config.toml
n_kv_head = 6
rope_base = 10000.0
attn_scale = 0.177
tie_embeddings = false
init_std_qkv = 0.0314
beta1 = 0.9
decay_shape = "linear"
doc_mask = true
dataset = "wikipedia_en"
MLP neurons of a small language model. Each row is named by its layer, matrix (up: input weights; down: output weights) and neuron, and shows model dimensions 48-175. Each number is 128 + 32 x the weight over its row's rms, rounded and kept within 0 to 255.
After each neuron's rows, "fires on" lists the tokens most often at its 100 highest values on Wikipedia text that the model never trained on.

L2.up596 [200 136  94 147 103 142  70 112 154 141  86 152 124 175 116 106 112 191 195 126  96 153 140 156 203  92 121  77 121  97 177  59 119 130 119 169 107 102 113  90 128 124 132 100 149 109 153 159 157  69  58 139 135 121 120 172 144 130  58 132 214 116 135 123 125 167 139  94 144 140 143 152 110  75  89 144 118 153 165 141 124  86 160 108 117 153 139 118 104 121 108 135 110 138 129  81 200 149 108 164 143 136 106 139 139  77 130 155 108  93 136 153 138 137 113  98  73  90 135 185  97 169 128 162 144 104 124 161]
L2.down596 [140 162 136  78 150 132 108 122 130 132 127 141 118  98 116 140 104 111 106 141 145 157 142 119 131 142 119 122 172 127 105  99 141 128  54 164   0 119 116 130  89 157 138 152 124 124 109 164  99 145 121 110 101 130 133 167 255 135 123 142  91 140 144 115  89 120 127 157 121 130  92 117 104  99 115 146 156 154 129 128 166 160 108 170 136 108 116 133 140  94  96 123  92 125 120 159 150 133 163 127 155 159 126 146 115 170 116 129 120 116 132 152 144 132 118 149  92 125  75 111 155 123 157  98 106 148 139 114]
fires on: "),", " –", ");", " -"

L4.up580 [137  77  57 121 111 190  88 118 140  93 112  80 135 118  87 113  86 120  81  96 127 127 130 199  87  98 171 117 108 148 144 105 124 135 165 139  86 142 136 110  72 113  91 131 125 128 116  85  76 117 124 111 121 151  91  88 138  94  97  95 141 119 130 146 115 117 158 118 110  65 135 105 124 126 136 106 116 125 125 146  76 141 113  90  84 161   1 140 126  99 117 147 139 146  84 113  99  88 131 100  86 120  92  99 118 111 140  38 104 119  84  56  59 109 102 128 122 107 111 118   0 120 121  93  90 168 108 131]
L4.down580 [150 132 133  77 150  89  95 130 147 183  99 135  99  73 116 119 132 175 190  79 130 145 175 123 160  71  63 132 140  46 102 137 119 132  81  98 100 125 145 140 196 149 109 143 115 111 126  97 147 151  98 119 108 152 133 117 113 109 127 143 155 131 157 106 165 149  71 101 107 183 120  76 127 117  80 149 147 170 118  96 128 117 156 161 125  77 148 112 177 120 130 120 129  77 148 126 168 137 124 149 137 222 154 134 170 107 115 120 125 143 204 121 169 141 162  91 102 114 153 144 190 124 153 157 218 132 170 125]
fires on: " time", "if", "han", "ec", "hy", "hes"

L2.up171 [186 137 147 167 121 165 100 101 128 141  51 112 184 108  92 132 116 160 201 149 147 155 139 192 215  96 139 117 126 129 113  74 156 156 125 160 134  76 105 106 166 142 108 130 136 151 155 131 133  86  67 153 171 123 126 158 126 125 102 119 129 101 126 105 137 146 193  67 177 138 116 173 148  73  86 161  95 139 140 173 114 106 162 112  97 166 165 118 139 141 102  98 109 160  70 107 205 129 152 129 128  90 117 133 182  81  54 142 128  95 105  78 169 115 123 135  75 161 128 152  83 169  87 126 139 132 161 203]
L2.down171 [164 137 159 100 108 181 140 120 166 147  93 146 149  95  76 136  53 146 134 248 111 162 157 134 162 132 137 141 117 121 105  90 157 152  74 163  54  81 123 120 109 146 151 167 143 105 122 131 113 106  86 120 154 167  95 198 220 103 113 102 121 116 129  96 109  66 137 129 182 133 120 154 121 118  88 170  99 128  94 128 144 164  91  99 111 164 151 120 121 134 113 151 113 172  81 110 148 152 110 143 129 191  97 166 162  75  83 158 109 130 137 113 137 128  72 160  94  97 106 146 137  97 167  32 133 155 127 123]
fires on: " –", "\"", " -"

L6.up629 [113 128 104 138 167  75 138 169 149 127 138 118  97 165 159 142 126 118 133 170 132 114 161 132 103 124 147 130 171 101 119 119 100 145 118 146 125 116 167 128   0 131 252 158 102  92 113 138 191 123 119  94 133 157 143 148 120 191  53 130 110 148 166  68 115  72 153 132 144 141 160 207 143 124 147 144 105 127 123 143  63  88 148 136 126 170 139 159 154 190  78 128 175 142  98 162 168 140 112 165 169  88 137 134 141 147 143 143 152 172  86 163 185 123 140 134 117  89 117 112  94 140 169 135 124 127 157 159]
L6.down629 [159 193 115 142  80  84 152 127 166 104 111 131 165 127  93 171 132  78 138  42  93 193 136 100 126 101 106 120  80  57 155 123 159 112 184 206  62 140  81  78 107 160  66 128 108 114 100 155 113 117 189 171 115 157 137 174  59  70 155 123 149 125  83 158 185 141  88 171 125 122 120 109  90 174 139 126 140 111 102 152 124 129 101 179  95 113 114 126 126 105 181 150 156 114 166 125 116 112 124 153 146 143  76 128 143 127 154  86 143 176 119 121 111  93  80 135 138 110 173  96 156 131  67 121 152 119 103 109]
fires on: "ark", " high", " Jones", " old", " wood", "ner"

L3.up478 [132  88 170  72  35 148 113 185  79 133  96 116 135 181  83 152 116 159 102 154  95  88 112 147 156 118 173 119 126 129 124  75  85 161 140 112 150 111 111 142 173  72 139 129 160 171 131 131 159 155  99 102 143  83 104  88 143 135 208 172 132 185 110 151 157 147 108  97 162  76 138 109 110 137 151 117 133 139 147 137 116  90 102 178 117  98 133  73 128 157 109 107 179 152  87  89 131 129  44 140 139 181  64 136 155 108 155 166 155 137 190 133  90 169 132 155  89 132 121 139 115 118 176 109 117 117 137  91]
L3.down478 [144 163 107 208 157 129 108 126 145 100 148 136 145  71 141 136 166 116 207  91 184 163 104 119 149 178 139 121 130  85 104 169 159 119  77 165 112 140 178 115  93 187 174 131  47  67 137 126  70 137 122 123 104 132 122 128 134 141  84  94 152 136  73 154 110 135 128 129 135 148 110 149 159 117 157 104  86 137 113  53 153 185  87  93 140 187 140 168 142 156 120 174 183 105 159 168  72 151 130 144 140 218 155 130 165 173 105 104 156 140  60 131 161 113 112 116 144 119 148 102 137 152  90 117 163 113 120  80]
fires on: " under", " sk", " ass", " coll", " non"

L3.up645 [104 166 104 155 140 124 135  89 131 118 141 157 120 142 161 126  67 105 105 137 143 103 139 159 108  90 188 121 110 149 107  97 115 154 110  97 131 111 170 144 139 189  61 109 137 180 155  88 150 129 173 144 138  50 111 124 120 154 133  83 159 126 168  87 147 100 155  97 177 145 163  89 176 142 139 141 158 118  97 206 135  51 124 147 113 113 115 225 133 103 189  90 178 171 134 136 126  97  83 124 101  64 172 126 100 108  66 133 132 105 142  95  91 113 114 160 119 147 154 108 162 132 133 111 116 126 127 128]
L3.down645 [175 123 129 126 113 138 146 177 136  84 122 118 125 110 133 122 158 146 158 157 157 134 123 119 148 163  77 119 137 133 164 118 148  70 110 169  46 154 137 121  91 126 152 144 151  85  90 176  92 147  90 123  85 176 129 131 189 136 129 152 110 123 121 166  94 161  81 147  98  79 116 187 107 126 115  96 120 116 161  64 133 204 132 112 155 135 189  77 144 172  65 228  74  89 106  86 149 162 146 167 110 179 107 124 136 133 165 151 150 147 124 127 164 102 154  99 116 108  77 160  94 107 113 123 106 116 113 100]
fires on: " involved", " Party", " formed", "orpor", "ms", "ather"

L2.up501 [152  90 146  94  98 170 143 111 124 166  98  87 122 106 102 113 136 164 153  83  82 104 141 120 161 105  67 124 102 132  99 125 125 127 145 147 115 110 130 147 178  71  97 152 139 126  95 126 128 128  96  94 146 108  83  85  82 104 160 102 101 136 169 145  91 175  70  82 157  35 131 103 148 118 159 120  87 133 114 101 162 146  68 160 136 132  79 101 147 139 107 107  75 136 107  99 114 125  47 127 143 164 109 151 116 118 160 164 164 149 137 112 112 135 103 106 129 115 115 133 201 143 138 104 142 138 155 149]
L2.down501 [135 141  72 154 195 118 109 106  94 103 157 141 143 141 153 122 115  87 134 133 166 135 184 124 142 135 136 145 133 169 161 141 158 108 100 158 125 124 109 105  78 172 178 127 107 127 195 150 161 187 169 143 143 137 156 142 100  94  77 118 134  95  94 139 158  59 174 126 146 247 141 130 167 111  85 137 139 175 170 147 102 117 139  61 122 156 147 187 116 105  97 154 153 129 167 165 141 143 191 123 145 163 120 102 122 127  96  83 108  99  88 164  94 110  83 118 122 112 120 120  82  98 121 153 120 100 114 157]
fires on: "orm", " years", "stant", " full", " life"

L6.up750 [ 92 110 148 139 141  50 140 143 144 111 149 135 114 126 149  99 117  83 114 116 137 118 162 108 134 133 130 104 139  97 134 117 113 130 139 106 110  61 131 123  64 133 193 138 131  85 126 112 144  92 113 121 138 157 116 129 169 198  88  84 109 175 184  53 129  91 161 155 136 123 135 192 119 111 126 133  83  79 128 149 116 113 169 161 138 171 147 158 177 175 100 166 163  69  98 168 196 122 149  88 180 139 169 112 109 130 118 136 120 135  82 168 151 164 127 152  79  63  77 111  96 204 130 130  81 161 145 172]
L6.down750 [168 200 127 138 163 163 119 150 184 148 107 144 129  96 139 141 146 156 111  92 109 154  93 139 166 127 111 167 122 107 124 119 114 105 132 181 132 191 132  90 128 127  82 121 129 158 114 120 114 152 187 151  89 140 107 125  60  59 166 158 168  97  79 150  69 144 140 161 115 101 138 130 136 130 125 154 174 145 170 149 152 205 173 109  88 104  97 102  99 149 170  99  89 182 136 158  94 119 133 186 138 161  82 115 102  96 162 130  62 119 153 124 114  78 122  98 140 184 185 151 140  72 111 169 153 113 155 104]
fires on: " year", "-f", " old", " Jones", "li", " Gl"

L3.up131 [150  93 110  96  18 187 117 196 106 139 110 134 162 151 163 123 142 177 146 134 132  93 116 106 136 167 160 122 101 120  54 111 141 150 136 144 140 118 139 166 139 144 101 135 100 139 106 140  99 163 106 106 153  99  96 110 144 122 203  95 148 128 106 174 105 170 111 107  94  77 150  85  95 145 182 153 132 145 128 134 132 127 105 165 120 122 126  73 133 147 154 113  67 148  90  74 101 159  51 102 144 155  80 150 150 103 149 132 173 127 167 138  89  60 121 120 134  82 124 131 156  96  44  87 124 144 127 104]
L3.down131 [154 152 134 176 169  91 128  80 146  73 128 146  98 144 125 169 139  67 201  76 157 164 118 190 151 144  81 117 189 134 186  98 140 159  39 138  95 106  93 111 124 129 140 140 122 122 153  68 157 121 177  89 114  83 167 119 132 154  80 140 100 157  76  98 142 103 137 118 126 203 124 166 197 139 107  79  71 137 161  77 112 176 111 104 167 172 159 185 131 146  98 105 172 107 165 108 100 132 107 117 121 119 106  82 146 156 148 100 119 119  89  91 132 145 116 151 139 125 124 108  83  99 143 199 148 113 147 150]
fires on: "ted", "stant", " under", " years", " sk", " rather"

L6.up325 [136 143  95 137 111 131 148 131 123 121 169   0 137 140 110 172 130 160 134 208 124 128  92 111 118 132 135 158 166 139 122 138 130 148 120 137 120 147  99  88 163  77 176 147 112 118 160 138 171 158 115 114  98 124  98 147 133 129 119 184  86 114  96 151 123 185 147 128 128 144  91 104 143 139  83 160 146 181 145  92  98 179 138 123 112 130 132 124 105 136  87 164  24 223 159 153 158 121 117 154  98 153 126 114 143 118 132 172 146 132 176 133 126 114 138 167 146 177 148 139 137  63 136 106 143 115 138  70]
L6.down325 [133 106 100 117 122  70 154 117 145 171  95 178 141  85  80  83 117 158 142 192 166 110 159 114 137 153  96 103 132 112 151 179 128 136 192 118  79 129 111 123 129 174 152  90 157 165  70 123 159 138  97 146 179 152 209 169 162 111  71  50 169 118 129 115 125  78 112  98 153 116 114 107 132 117 152 104  84 139  92 120 150  63  91 145 166  97 113 140 149 113 151 163 116  80 155 137 117 116  96 119 157  72  86 152 136 168 116 126 194 177 107 146 133 163 108 100 148  97  97  73 134 152 141  95 132 187  89 144]
fires on: " could", " would", "ther", ":\n\n", " did"

L2.up591 [133  50 147 105 151 141 153 133 198  73 146 118 103 169 117 177  86 132 119 181 190 126 144 105 120 142  94 119 136 118 142  90  93 138 123 162 107 134 167 185  76 108 109  87 145 114 110 176 122 129 146 193 144 152 147 192 140 141 114 142 125 188 140 118 144  77 154 116 109 150 117 158 113 177 146 154  88  80 116  78 133 130 117 102 119 157 192 110  78 121  42  99 137 182 115 135 142  69 102 144 133 120  84  61 139 120 122  94 111 121 179 111 192 130 119 209 135 121 137  91 206  49 164 170 110  90  92  49]
L2.down591 [134 145 116 162 121 189  93 124  75 143 124  83  65 149  45 115 110  85 134 210 101 156 102 179 114 169 139 160 149 125 137 140 112 152 126 115 108 108 109  99 117 108 128 125 131 137 144 135 152 117  70  97 166 108 146  95  98 189 163 173 140 139 160 133 103 117  82 108  98 106 167 155  94  96 140 120 135  95  86 160 110 143 111 162 156 129 122 122 126  92 161 113 103 130 166 136 132 119 129 114 145 230 122 128 154  98 106  85 159 112 153  95  91  84 118  69 119 143  66 127 139 145 144  59 129 123  97 122]
fires on: " dep", " fail", "rel", " taken", " country"

L7.up441 [157  34 136 160  94 124 123 123 162 151 137 103 126 134 129 124 165 145 157 140 147 142 127 169 162 142 173 136 143 112 103 122 202 101 133 163 153 107 125  94 125 147 118 105  68 143 123 142  84  98  92  89 185 153 102 174 118 144 154 162 124 130  70  59  95 160 113 102 175 135 187 174 144  76 110  99 113 134 162  67 107 116 113  83 104 188 172  75 177 152 152 119 111 156 163 105 111  97 118 165 151 180 155  68 123  82 159  73 125  74 113 146 146 134 146 185 145 131 133 170 115  45 119  80 206 135 188  91]
L7.down441 [108 122 170 134 144 107 151 154 167 130 127 136 105 112 134 129 163 126 137 136  74 112 189 142 162  75 102  81  43 116  98  91 181 102 156 100 136 168 134 147 137 117 156 116 207 140 128 128 141 156  64 119 159 113 156 148 132 171 139 108 141 114 114  84 131 101 131  52 118 153 157 115 110 139 143 159  61 161  90  73 141  96 111  71 178 113 133  65  88 128 113 125 137 138 103 139 128 140 110 151 151 179 195 152 168 118 173  85 115 155 108 136 138 129 157 163  70 128  19 115 124 110 176 147 132  98  69 158]
fires on: ".", " init", "ound", "umn", " record", "aph"